python train.py --n_layer=19 --d_model=640 --n_head=10 --n_kv_head=10 --head_dim=64 --d_mlp=2560 --vocab_size=14938 --activation="geglu" --norm="layernorm" --norm_place="pre" --norm_eps=1e-05 --positions="learned" --qk_norm=false --attn_scale=0.125 --bias="all" --tie_embeddings=true --parallel_block=false --init="normal" --init_std_qkv=0.0142 --init_std_o=0.00231 --init_std_up=0.0142 --init_std_down=0.00231 --optimizer="muon_variant" --lr=0.00683 --beta1=0.93 --weight_decay=0.03 --lr_head=0.00357 --grad_clip=1.0 --warmup_steps=200 --schedule="cos" --final_lr_fraction=0.1 --batch_tokens=[65536, 131072, 196608] --seq_len=1024 --doc_mask=false --train_tokens=1073000000 --steps=8561 --dataset="wikipedia_en"
MLP neurons of a small language model. Each row is named by its layer, matrix (gate and up: input weights) and neuron, and shows model dimensions 16-79. Each number is 128 + 24 x the weight over its row's rms, rounded and kept within 0 to 255. A neuron's up and down rows have the sign that makes its largest values positive.
A block is one neuron, or neurons of one layer that tend to fire together. Before each block is what it responds to, as a language model described it from the Wikipedia text at the highest values.

Description: Predicative determiner before a rank
L14.gate468 [109 138 126 137 114  76 136 134 151 140 167 143 137 135 132 111 117 144 169 116 114 127 145 120 166 121  91 150 164 107 112  98 140  99 119 106 188 136 125 170 153 124 132 137 124 101 140 116 135 180 116 143  91 140 114  93 136 121 136 150 116 149  89 162]
L14.up468 [130 170 116  82 132 133 134 125 136  90  98 133 153 121 152 117  87 138 116  99  91 123 116 122 103 121 146 124 127  98 151 131 144 149 150 117 140 165 177 162 133 107 139 122 107 107 135 122 154 118 148 136 123 118 166 130 118 154  92 134 164 120 119 135]
L14.gate612 [131 147 104 135 137 113 146 133 154 176 137 113 107 165 109 127 131 116 152 114 145 139  93 146 150 113 147 150 118 132 161 100  82 129  86 120 136 129 113  96 134 137 126 107 129 113 156 133 156 119 139 167  98  85 192 129 132 136 118 168 105  96 132 109]
L14.up612 [147 145 114 115 110 107 145  75 119 104  93 114 100 132 125 120 137 116 128 136 134 111 138 127 142 159 153 151 135 128 163 110  95 129  95 136 100  72  59 128 129 107 159 174 135  98 134 130 126 122 125 165 152  84 127 154 113 143 134 151 111 123 129 102]
L14.gate1335 [131 115 115 125 128 130 119 112 119 143 114  93 142 127 128 112 109 140 138 116 137 108 164 101 151  84 125 132 181 116 130 110 139 122 142 117 105  73 123 125 148 114 121 160 135 125 135 152 143 143 115 152 113  96 134 145 102 155 130 109 136  87 145 127]
L14.up1335 [128 125 125 149  89 117 126 121 119 117 126 105 146 126 113 113 150 124 121 126  86 141 137 124 115 153 178  89 128 129 129 148 132 141  88 107 170 110 127 173 144 111 134  81 101 130 133 147 148  74 111 145 149 148 146 139 107 108 138 158 116  77 157 117]
L14.gate2188 [158 177 135 118 121  87 121 138 115 137 151 134 123 148 125 123 168 161 160 129 127 117  94 140 145 101 112 140 167 135 133  87 134 121 145 141 127 118 140 159 125 149 168 118 158 146 119  75 141 165 141 137 136 142 143 115 126 139 120 129 134 129 188 103]
L14.up2188 [168 156 114 107 105 111 123 104  98 124 192 157 132 135 108 149 134 141 161 147 129 101  91 119  83  82 130 136 152 138 124 107 121 140 135 113 102 144 128 165 104 127 156 142 121 112  97  88 117  90 124 148 147 160 141 145 139 113  89 132 153 108 168  98]

Description: Predicate role nominals
L9.gate401 [157 156 109 153 124 129 148 115 165 148 161  85 137 139 151 163 113 103 159  85 126 142 118 122  64 145 116 158 143 128 136 163 126 125 159 155 119  85 114 152 100  99 103 133 125 165 167 102 113  98 119 187 102 104 137 132 172 157 129 158 161  92 121  98]
L9.up401 [148 117  84 118 148 118 108 134 144 178 129 107 146 127 112 137 136  81 159  87 157 151 120 160 119 119 115 163 150 117 112 181 152 106  75 157  84 113 101 126 137  83 137 127 127 158 100 129 136 141 162 119 117 118 123  93 137 112 109 135 138 164 152 145]
L9.gate2104 [125 144 119 118 149 157 140 121 151 152 138  93 169 139 130 152 141 124  94 112 151 148 120 131 155 148 141 146 118 129 135 101 115 103 115 147 163 166 114 147 150  89 119 175  55 145 113 105 154 126  64 135 132 153 121 110 126 109 137 146 116 128 110 163]
L9.up2104 [123 143 111  82  85  97 114 186 115 116 161 132 163 168  90 123 114 121 128 123 182 129 108 140 126 164 124 136 122 134 151 170 125 123 129 160 124 132 133 113 149 118 130 127 139 142 149 123 118 136 137 153 149 151 145 133 148 113 168 102 150 137 146 120]

Description: Table cell separators
L12.gate231 [120 133  91 151 112 132 115 137 123 100 146 147 105 107 141 122 114  82  75 101 130  92 146 153 135 134 113 123 105 145 134 110 137 110 126 148 126 139 123 127 133 100 149 104 135 174 151 162 132 116 121 121 121 150 109  98 126  70 133 165 143 166 132 140]
L12.up231 [171 183 173 132 105  93 146 137 168 115 161  90  64 122 124 134 118  88 103  97 104 136 126 112 109 125 128  94 102  88  95 125 141 145 110 124 110 135 130 131  90 130 165 147 132 131 131 115 121  84 113 129 114 156 109 122 104 140 130 168 135 116 131 130]
L12.gate539 [112 142 128  72 130 104 131 120 147 120 174 122 129 140 108 108 105 147 127 115 143 138 156 120 156 142 101  89  76 124  88 155  97  84  98 169 124 140 136 124 108 111 103 189 126 152 109 129 137 114 142 139 105 139 149 133 123 110 115 120 124 108 117 121]
L12.up539 [144 162 130  92 117 133 137 119 121 113 119  99 121  99 139 126 126 162 119 133 130 155  95 168 143 168  96  96 138 142 137 128 137 168 140 126 154 115  99 136 143 120 149 154 197 114  54 153 157  97 113 141 120 136 102 122 139  73 124 122 157 159 114 125]
L12.gate1240 [143 149 103  91 104 171 110 130 110 174 133 106  88 144 105 130 113 102  92 154 177 165 107 161 140 145 102  95 130 114 141 124 138 126 122 109 162 132 113 115 144 128 128 152 155  95 110 164 146 135 130  93 110 104 148 160 123  90 116 171 125 105 103 171]
L12.up1240 [119  92 127 132 128 132 187 120 128 100 114  80 118 130 124 111 113 147 141 160 110 154 157 109 145 101 122  70  67 181 118  90 154 133 118 100 116 131 107 133 119 140 117 122 135 102 101 121 168  90 134 140 121 122 108 132 153 131 116 102 151 123  97 169]
L12.gate1270 [114 132 152 123 120 125 137 110 116 118 191 106 113  98 130 154 137 104 108 175 142 131 119 137 115 145 111 169 127 132 111 119 135  91 120 161 126 110  95 146  97 135 176  83 120 124 126 140 131  98  63 176 129 136 124 138 121 158 134 132 205 128  98 153]
L12.up1270 [151 151 184 125 158 137 100 135 158 127 118 123 134 145 126 145 112 100 124 146  98 144 122 161 131 109 115  99 127 138 121 131 146  82 163 107  94 149 149 114 112 138 124  91 135 114 104 130 169  73 106 129 124 129 194 126 101  67 153 132  90 129 140 135]
L12.gate1612 [144 208 148 137 121 134  93 105  86 126 134 160  71 114 108 145 135  93 102 202 119 140 129 154 139 163 109 109 156 131 153 126 136 154  99  68 156 131 143 160  74 101 120 133  85 124 127 159 138  91 146 177 131 123 148 150 146 120 191 122 137  92 168 167]
L12.up1612 [141 169 121 134 175 117 132 134 142 109 125 108 117 112 124 132 102 174 120 102 162 118 113  96 142 107 131 113 148 111 156 129 139 122 150  87 148 108 109 106 100 200 126  82 185 137 127 141 144 138 122 102 140 156 131 149 129  72 121 113  48 108 128 154]
L12.gate1926 [180 142 123 116  98  89 144 118 107 123 118 108 126  99  99 151 138 111 156 129 132 108 110  84 112 138  85 123 132 131 103  89 151 106 114 119 149 115 163  99 103 120 145 102 119 158 109 117 118 111 180 159 120 134 173 119 125 127 108 157 111 157 158 118]
L12.up1926 [126 121 121 144 126 177 171 113 145 128 140 161 135  83 124 111 176  78 122 101 160 105  98 123 117 142 124  99 131 120 132 102 104 177 108 137 116 144 103 156 140 129 177 114 138 119 145 164 144  77  74 134 135 117 114 121 150  95 159 138 123 113 111 150]
L12.gate2049 [110 147 119 138 139 146 145 163  83 137 141 133 108 147 140  72 140  93 125 129 110 136 160 110 123 124  88 116 124 143 114  85 134 164 117 107 163 112 109 155  92 123 150 136 137  91  96 154 134 101 143 163 111 181  94 138 166 126  81 164  86 130 160 151]
L12.up2049 [133 118 112 122 162 132 156 125 137 153 129 136 116 160  83  90 130 138 110 147 110 148 145 143  87 131 102  78 141  98 119 126 146 142 110  92 114 109 134 136 138 125 106 110 148 103 135 148 142  93 108 146 124 152 140 139 115 150 148 145  89 100 107 169]
L12.gate2291 [145 112 151 166 107 128 142 174 147 123 130 116 110  90 167 145 103 115 152 100 127 110 148 128 159 138 110  77 112 110 140 114 157  97 134 121 110 162  97 119 147 132 118 128 138 129 146 115 137  82 147 136 144 139 102 126 126  90 150 110  95 163 110  99]
L12.up2291 [169 131  87 128  89 111 169 145 101 136 137 124 152 163 108  80 140 140 100 167 158 136 113 103 138 151 123 124  81  88 107 131 146 114 114 143 133 127 111 136 146 141 128 103 118 146 113 137 108 109  98 185 146  81 138  88 145 155 106 155 172 114 110 143]

Description: Date and number punctuation
L12.gate301 [143 124 137 110 123 145 101 168  85 108 134 106 140 122 142 129 115 124 117 100 102 119  99 100  97 113 118 143 134 136 125 106 140 131 113  93 131  85 180 144 130 126 136 101 117  79 143 155 107 140 146 137 141 162 141 117 132 114 128 160 143 141 116 115]
L12.up301 [164 114 102 110  91 105 152 107  95 133 145 141 115 201 116 123 146 106 105 113 102 113 170  99 134 124  96  75 118 116 129 176 127 130 104 146  91 147 107 126 110 140 129 105 139 109 109 100 103 132 121 129 128 166 123 156 127 117 109  97 157 104  89 113]
L12.gate334 [124 153 165 103 117 107 145 193 113 169 140 104 144 157 118 116 166 129 113 107 109 130 129 102 156 139  98 104 134 153  74 147 133 160 153 129 148 103 165  68 141 140 132 123 126  94 121 117 145 125 108 120 153 127 161 109 161  92 122 153 151  93  97  63]
L12.up334 [133 108 104 157 114 118 116 150 159  76 145 115 110 140 147 174 136 158 112 124  97  88 114 104 107 114 157 114 142 104 159 101 113 121  95 183 107 104 158 146 147 125 128 132 139 172 129 173 159 139 170 109 118  93 135 157  96 149 115 118 136 128 102 140]
L12.gate624 [169  65 103 154 123 134 152 103 152 148 119 196 172 144 153 150 174 107 150 102 136 151  96 149 106 150 141 121 152 117 104 153  72 136 142 153 108  82 118 106 114 118 139 122 135  99 112 109 108  96 104 100 137  84 165 145 142 107 105 122 163 139 136 121]
L12.up624 [132 112 145 112 126 113 154 120 119 104  73 101 121 110  96 150 117 123 154 145 160 148  98 142 140 136 103 112 112 136 113 154 118  80 121 119 126 162  83 121 139 110 109 151 102 134 125 125 106 126 132 148 105 125 185 133  91 142 132 136 113 144 116 133]
L12.gate1587 [193 133 162 120  88 123 132  89  95 118 155 132 110 148  98 134 105  93 137 107 102 157  90 127 123 161 120 109 123 105 141 161 116 142 133 178 131 142  88 129 137  98 100 119  93 108 123 113 144 124 109 145 130 116 128 118 164 134 128 144 102 147 107 102]
L12.up1587 [125 100 144 112  95 174 152 172 131 102 106 149 101 164 132 136  98 100 113 129 127 151  94  84 151 135 124  87 127 138 136 172 113 130 133 156 123 155 141 145 124 121 109 116 130 131 162 111 149 128 158 177 128 134 122  91 121 127 107 132 140 173 136 121]
L12.gate1647 [106 108 151 161 117 107 112 128 118  87 142 158 113 168  78 119 162 142 123 139 136 162 115 101 149 136 148 137 134 117 119 167 123 157 116 128 128  87 152 133 116 124 125 160 145 165 116 138 131 174  90 145 118  96 116 146 153 125 107 154 101 156  99 127]
L12.up1647 [133 120 136 117 152 108 136 129 104 143 120 156 134 153 143 140 157 191 117 139 160 106 118 116 127  95 137 166 128 118 143 109 159 124 102 191 106 152  79 113 124 172  86 131  88 144 151 107 167 173 143 148 118 135 110 117 147 166 128 134 127  69 163 111]
L12.gate1962 [129 133 125 137 123 129 129 188 139 148 114 107 115 121 127 132 102 103 105 123 107 118 123 136  99 112 113  90 146 123 107 125 177  97 168 165 107 119 103 124 127 136 120 143 145 143 126 171 115 144 151 178 138 173 107 113 119 153 142 130 120 104 154 136]
L12.up1962 [106  98 108 181 105 157  71 133  99 137 105 120 105 124  82 103 170 164 147 134 123 146 140 123  99 163 125  83 153 170 111  98 153 120 116 104 142  87  95 105 112 130 114 110 146 104 139 182 109 137 134 117  95 153 131 106 134 118 148 150 119 153 115 134]
L12.gate2221 [119 103 139 118 104 121 115 134 133 141 117 170 127 139  92 116 138 123 164  82  98 123  91 120 140 111 138 136 119 120 130 142 126 121 121 160  97  88 133  91 126 109 114 123 189 129 170 151  93 188  90 144 121 130 125 157 133 110 121 144 105 121 142 112]
L12.up2221 [139 125 165 113 151 142 113 113 126 121 137 159 149 115  99 136 142 110 104 100 133 101 157 136 150 104 139 165  86 143 121 146 103 118 112 144 115 100 162 128 135 103  64 109 117 100 134 141 129 102 100 119 112 152  99 113 167 119 161 117 142 100 123 165]
L12.gate2538 [139 126 130 127 151 139 124 173 122  99 154 120 110 174  84 176  78 155 148 167 125 140 108 112 151 129 117 128 100  96 163 115 145 160 108  94 160 105 130 135 126 168 121 133 132 140 144 107 136 111  99 159 129 151 143 114  94 160 133 105 177 132 108 132]
L12.up2538 [127 135 185 112 102 165 143 158 124 127 133 104 153 159 125 156 130 141 103 186 103 115 143 183 164 103 107 119  93 165  97 108 148 129 136 137 124 158 163  84 112 115 161 134  99 115 158 169 147 108  90 144 111 154 145  95  80 119 116 151 123 168 132 123]

Description: Month names in dates
L9.gate513 [ 88  74 139 114 129 113 130 100 123 169  97 112 134 210  96 146 109 161 171 129  89 149  33 142 136 142 127 104 112 160 130 111 132 120 136 139  79  96 117 130 105 135  80 128  81 182 172 141 140 135 126 161 128 118 144  87 148 132 196 158 117 163 122  97]
L9.up513 [151 152 149 111 135 108 141 129 128 117 120  64 104 148 113 169 135 177 167  97 134 133 126 113 122 129 120  88 113 154 143 130 133 131 125 153 107 126 124 104 138 123 124 105 126 114 203 124 133 151 112 138 127 128 137  86 133 110 154 199 138 128 153  91]
L9.gate802 [ 89 156 111 137 129 154 128 113 128 135 111 134 132  88 138 121 134 140 136  93 101 124 169 154 142 137 177 108 100 138 135 173 138  87 151 156 146 169 164 129 144 156  90 113 135 175 166 110 142 141 161 154 130 122 133 149 126 124 136 134 131 122 106 127]
L9.up802 [117  91 154 174 132 131 120  77 127 175 144  89 127 144 119 100 125 136 142 119 129 127 117  90 148 144 132 110 162 145  90 134 143 106 130 137 175 146 124 175 127 149 129 125 111 148 155 127 114 196 111 172 202 152 108 127 127 141 112 197  94 169 142 158]

Description: Wikipedia table cell separators
L14.gate575 [112 122 132 112 134 120 115  90 126 125 121 131 119 123  96 113 131 133 111 146 139  99 132 131 118 104 139 111  92  81 166 141  92 150 200 152 112 156 105 119 139 134 124 126 129  76 132 112 154 121 136 120 137 138 130  88 133  98 121 148 105 112 176 104]
L14.up575 [144 127 110 108 185 141  94 145 138 123 107 137 127 124 104 147 122  94  74 156 114 153  95 143 148 121 139  95 186  93  96 124 153 134 115  80 130 160 122 126 142 133 116 139 157  92 134 127 138 162 115 173 115 136  78 100 185  96 113 107 102 151 111 123]
L14.gate622 [155 122 147 108  88 126 136 104 187 146 177 115 114 192 118 117 134 112 141 192 134 115 127 117 135 127 132  60 143 134 137 145 130 120 136 106 142 105  88 120 102 118 145 157 107 137 108 116 170 132 136 119 142 138 115 137 119  89 155 108 112 157 117 102]
L14.up622 [157 123 151 110 121 139 105 141 139 125 110 132 132  96  94 108 135 154 128 100 146 111  99 120 139 134 138 132 118 133 110 122 116 142 111 177  71 101 134 179 162 156 123 133 131 105  97 135 147 113  85 121 106 111 146 126  92 123 125 148 142  86 132 148]
L14.gate798 [103 111 141 120 165 117 126 119  87 148 105 137  87 142 133 138 148 143 143 100 145 118 125 135 108 125  91  99 113 150 115 117 132 164 124 126 123 143 143 154 128 119 199 108 141 155 113 117 159 139 158 142 168 128  81 122 127 118 166 125  76 135 119 108]
L14.up798 [168 170 169 118 144 133  99 132 119 116 109 154 123 154 101 126 128 126 122 116  79 143 117 120 124  92 155 122 127  88 121 162 147 107 131 129 151 161  90 138  70 133 132 165  65  78 135 159 120 110 156 144 114 124 101 120 130 119 133 124 127 156 158 140]
L14.gate1698 [118 128 158 122 145 129 147 156 118 116 129 166 114 108 102  75 149 154 133 165 116 159 126 142 132 111 138 123 131 104 163 132 167 149 100  72 158 166 163 146 119 103 116 117 137 145 121 116 104 160 147 105 113 164 139 138 107 118 138 111 120 100 112 125]
L14.up1698 [113  90 171 118 121 127 138 114 111 118 154 130 124 141 159 111 130 180 101 131 105 127 116 143 147 128 124 169 196 123 140 136 132 108 155 115 142 154  98 149 129 110 113 129 169 111  91 118 141 139 132  98 130 100 142 118 127 162 107 176 179 109 170 136]

Description: Predicate nominal determiners
L12.gate239 [165 111 123 164 139 142 117 131 100 111 125 111 157 169 150 103 100  91 145  75  96 128 131 122 128  94 124 137 150 130 125 143 126  85 146 156 142 139 141  93 121 134 160 120 129 140 141 118 109 120 142 138 137 127 110 152 152 127 134 160 119  86 151 125]
L12.up239 [143 130 125 166 126 152 109 160 139 122 157  80 139 138 195 122 121  92 125 123 109 123 148 155  75 153 106 122  98  79 104 131 140  93 137 145 125 114 130 167 171 103  96  61 125  96 141 117 117  55 135 134 176 165 169 106 177 142 134 176 155 144 111 128]
L12.gate462 [140 138 188 108 116 145 102  89 111 134 143  92 120 129 144 161 154 158 165 156 142 134 159 115 137 132 161 114 115 139 140 110  90 117 132 170 132 151 120 123 142 122 121 133 116 114 128 151 124 115 182 106  78 162 122 159 110  93 130 136 162 114 115 177]
L12.up462 [127 107  84 145  98 142 120 166 132 131 124 128 124 134  93 145 160  97  71 149  58 156 153 123  97 114 114 159 112 125  99  86 147  91 119 122 124 131 134 165 109 144 103 107 150 112 159 137 118 144 126 135 152 119 110 141 164 116 155  84 139 112 169 131]
L12.gate654 [129 119 118 127  99 154 117 117 120 147 123 122 175 109 153  80 113 163  92 115 161 131 133 153 116 116 159 111 141 101 125 118 156 126 149 152 137 102  92  60 107 131 126 114 123 135 116 111 136 129 123 126 118 134  95  93 136 139 122 134 154 116 137 107]
L12.up654 [159 126 107 122 153 102 135 126 143 128 122 124 114 142 108 124 136 129 104 146 155  90  98 142 148  97 119 110 140 102 151  84 107 141 136 148 149  90 167 173  88 106 136 125 115  88 112 113 107  88 109 120 100 119 139 127 134 134 124 136 118  97 140 185]
L12.gate716 [133 121  89 141 116 102 119  86 128 148 149  91 175 147 139 125 120  76 143 120 104 145 127 139  79 167 125 125 163 125 133 116 121  79 113 179 132 131 127 177 116 116  91 143 173 158 144 120  99 126 129 161 116  79 115 110 166 160 132 129 165 124 124 118]
L12.up716 [180 137 120 143 152 180 128 129 124 154 124 124 117 141 142 115 118 103 119 131  93 154 125 129 114 117 172 128 127 137  74 146 153  92 115 138 126 104 131 109 137 159 185 155 142 157 115 147 136 141 128 121 111 117 123 154 131 113 117 106 114 102 165  87]
L12.gate799 [107 146 114 103 152 118 106 114  85 113 131 120 174 150 194  96 138 106 160 103 103 165  80 143 141  78 137 108 123 154 121 164 141 129 140 155 132 146 103 109 138 189 121 130 136 155 113  70  91 136 137 151 143 148 119  85 150  82 117 124  89 101 157 160]
L12.up799 [115 172 140 102 168 141 134 150 147 103 118 132 156 119 118 148 165 115 130  93 134 106 127 136 119 112 136 141 106 127 165 116 138 114 153 124 119 152  84 125 143 127  86 137 104 125  75 111 122  93 124  99 136 108 140 129  86  98 161 160 146 107  90 120]
L12.gate1358 [156 129  66 127 145 145 155 144 112 139 126  86 177 143 143 130 145  99  96  89 121 119 152 103 112 132  87 131 112 118 113 151 148  95  94 145  90 127 110 161 148 125 125 115 127 150 121 106 158 124 110 147 127 119 106 124 172 174 136 108  91 134 168  80]
L12.up1358 [164 136 129 144 128 101 122 117 141 120 157  71 128 127 140 115  75  98 138 114 161 143 112 130 126 134  82 128 116 126 180 105 154  67  95 134 145 103 115 156 156  96 132 159 158  75 146 122 155  94 152 171 135 142  99 151  95 142 150 147 160 133 164  96]
L12.gate1475 [140 147 109 145 131 144 115 112 105 133 147  93 141 192 110 127 161 150 142 128  74 146 170 107 123 145 165  93 147 121 114 115 139 130 132 104 141 103 109 157 142 148 136 113 172 110 135  79 135 103 154 121 110 131 109 139 123 152 110 121  97 117 121 130]
L12.up1475 [130 150 112 134  87 131  96 161 115 137 134 119 132 175 138 150 127 149 112 153 136 136 160 109 105 103 132 113 157  80 101 115 114  79 163 118 114 158 139 141 136 122 164 131  79 125 140  82 135  71 171 233 112 123 117 113 125 176  99 122 151 129 105 124]
L12.gate1872 [167 138 169 142 111 150 124 122 157 105 125  93 135 128 160 163  87 104  53 171 122 163 147 130  73  97 108 137 137  67 132 130 126 104 138 136 130 122  93 128 109 155 118 114 134 149 130 109 123 125 117 149 128 149 115 103 183  97 136 136 120 120 143 116]
L12.up1872 [149 135 133 136 164 127 174 107 142 142 158 130 132 152 147 120 146  80 125 120  91 111 145 153 117 144 122  99 153 118 136 113 148 120 122 175 153 117  81  82 137 160 116 147 149 113 155 106 140 114  73 168 114 129 125 132 133 113 163 167  55 119  99  84]

Description: Space after month names
L14.gate256 [126 134 121 134  76 127 114  85 122 149 142  96 148 129 120 151  97 124 149 163 135 111 118 139 107 153 122 142 130 142 154 140 108 128 124 126 124 147 100 119 114 138  80 113 105 153 106 165 142 149 156 108 117 165 125 148 110 140 146 118  91 112 157  93]
L14.up256 [107 136 135 154 146 133 147 114 129  66 119  93 137 123  77 167 168 144 149 136 114 152  87 125 108 167 118 110 154 147 172 147 115 142 109  83 141 131 104 121 114 111 102 110 169 102 128 121 185 126 135 171 122 119  82 142 111 149 152 154 112 146 153 151]
L14.gate630 [112 142 112  82 134 130 117 135  98  88 111 131 142 138  95 105 137 122 102 117  67  79  64 136 137 145 123 162 129 160 150 126 108 139 196 109 131 123 126 156 143 134 122 105 121 112 101 168  76 136 116 138 125 138 139 129 104 143 150 119 129 127 152 103]
L14.up630 [142  72  99 139 111 154 131  99 109  74 166 160 121 157 153 129 115 113 100 112 154 147 126 134 145 139 160  89 153 132 113 118 161 160 123 115 149 136 128 112 136 136 137 127  75 136 124  77 127 121 169 113 139 105 125  80 134  99 112 159  82 157  88 115]
L14.gate1497 [115 125  75 128 135  87 121 144  95 138 175 160 143  83 132 114 129 156 115 131 150 135 160 144 109 134 166 106 142 140 156 160 104 178 148 142 142 119 127 147 116 138 130 121 117 137 126 128 102 123 155 123 106 103  95 116 108 126 125 145  79 153 114 139]
L14.up1497 [133 114 131 102 140  90 130  84 103 130 151 108 113 160 122  91 161 101 122  90 165  80 112 124 128 151 115 103 158 138  92 125 135 147 115 146 125  95 152  98 128 117 110  86  92 116 137 105 124 141 120  99 127 124 157 133 154 104 119 156 107 108 121 123]
L14.gate2203 [121 130 138 105 161 104 148 135 124  86 121 102  95 166 114 149  92 151 119 102 156 140 128 131 133 104 136 138 110 126 138 123 149 148 116 145 152  94 131 168 135 155 130 150  93 135 108  99 115 125 101  97 102 129 151 116 151 107 117 163  95 167 145 131]
L14.up2203 [110 124 133 122 134 163 120 114 126 121 128 142 137 137 154 132 147 134 128 133 152 156  62 127 144 118 155 102 131 135 120 155 174 124 101 165 128 102 108 157  90 127  78 152 117 195 110  66 118 118 125 161 147 166 150 150 137 159 126 174 163 127 140 161]

Description: Table column separators
L9.gate1067 [105 115 111 164 142  89 142 138  67 127  87 119 148 141 141 134 133 136 100  83 155 126 125 156 142 128 102 166 165 132 142 159  94  86 129 153 111 141 109 137 158 155  93 128  93 126 132 141 210 112 131 144 140 117 125 107 145 146 116 124 132 136  92 144]
L9.up1067 [ 73 116 124 151 157 100 107 108 143 112  67 108 127 109 144 107 140 133 110 149 189 144 119 132 122 108 133 169 121 110 132 154  80 130 120 144 134 139 114 105  98 141 146 146 130 123 109 153 143 129 138 144 175 175 130 135 103 106 171 145 103 167  76 129]
L9.gate2281 [ 68 151 158 133 145 152 105 126 106 130 173 151 145  99 138 113 133 143 105 124 127 125 102 147 115  76 113 125 110 127 140 154 126  91 121 122 126 167 141 119 112 110 117 118 130 138 130 190 171 130 143 180 143 142  87  99 132 117 135 120 124  97  78 105]
L9.up2281 [163  96 139 101 148 114 174 138 148 110 108 125 130 134 138 138 142 139  79  87 126 152 126 125  85 162 144 144 161 141 169 172 100 107  93 102 122 150  68 100 110 102  95 179 118 102  91 136 146 148 165 120 137 121  96 134 133 107 138 140  58  95  90 163]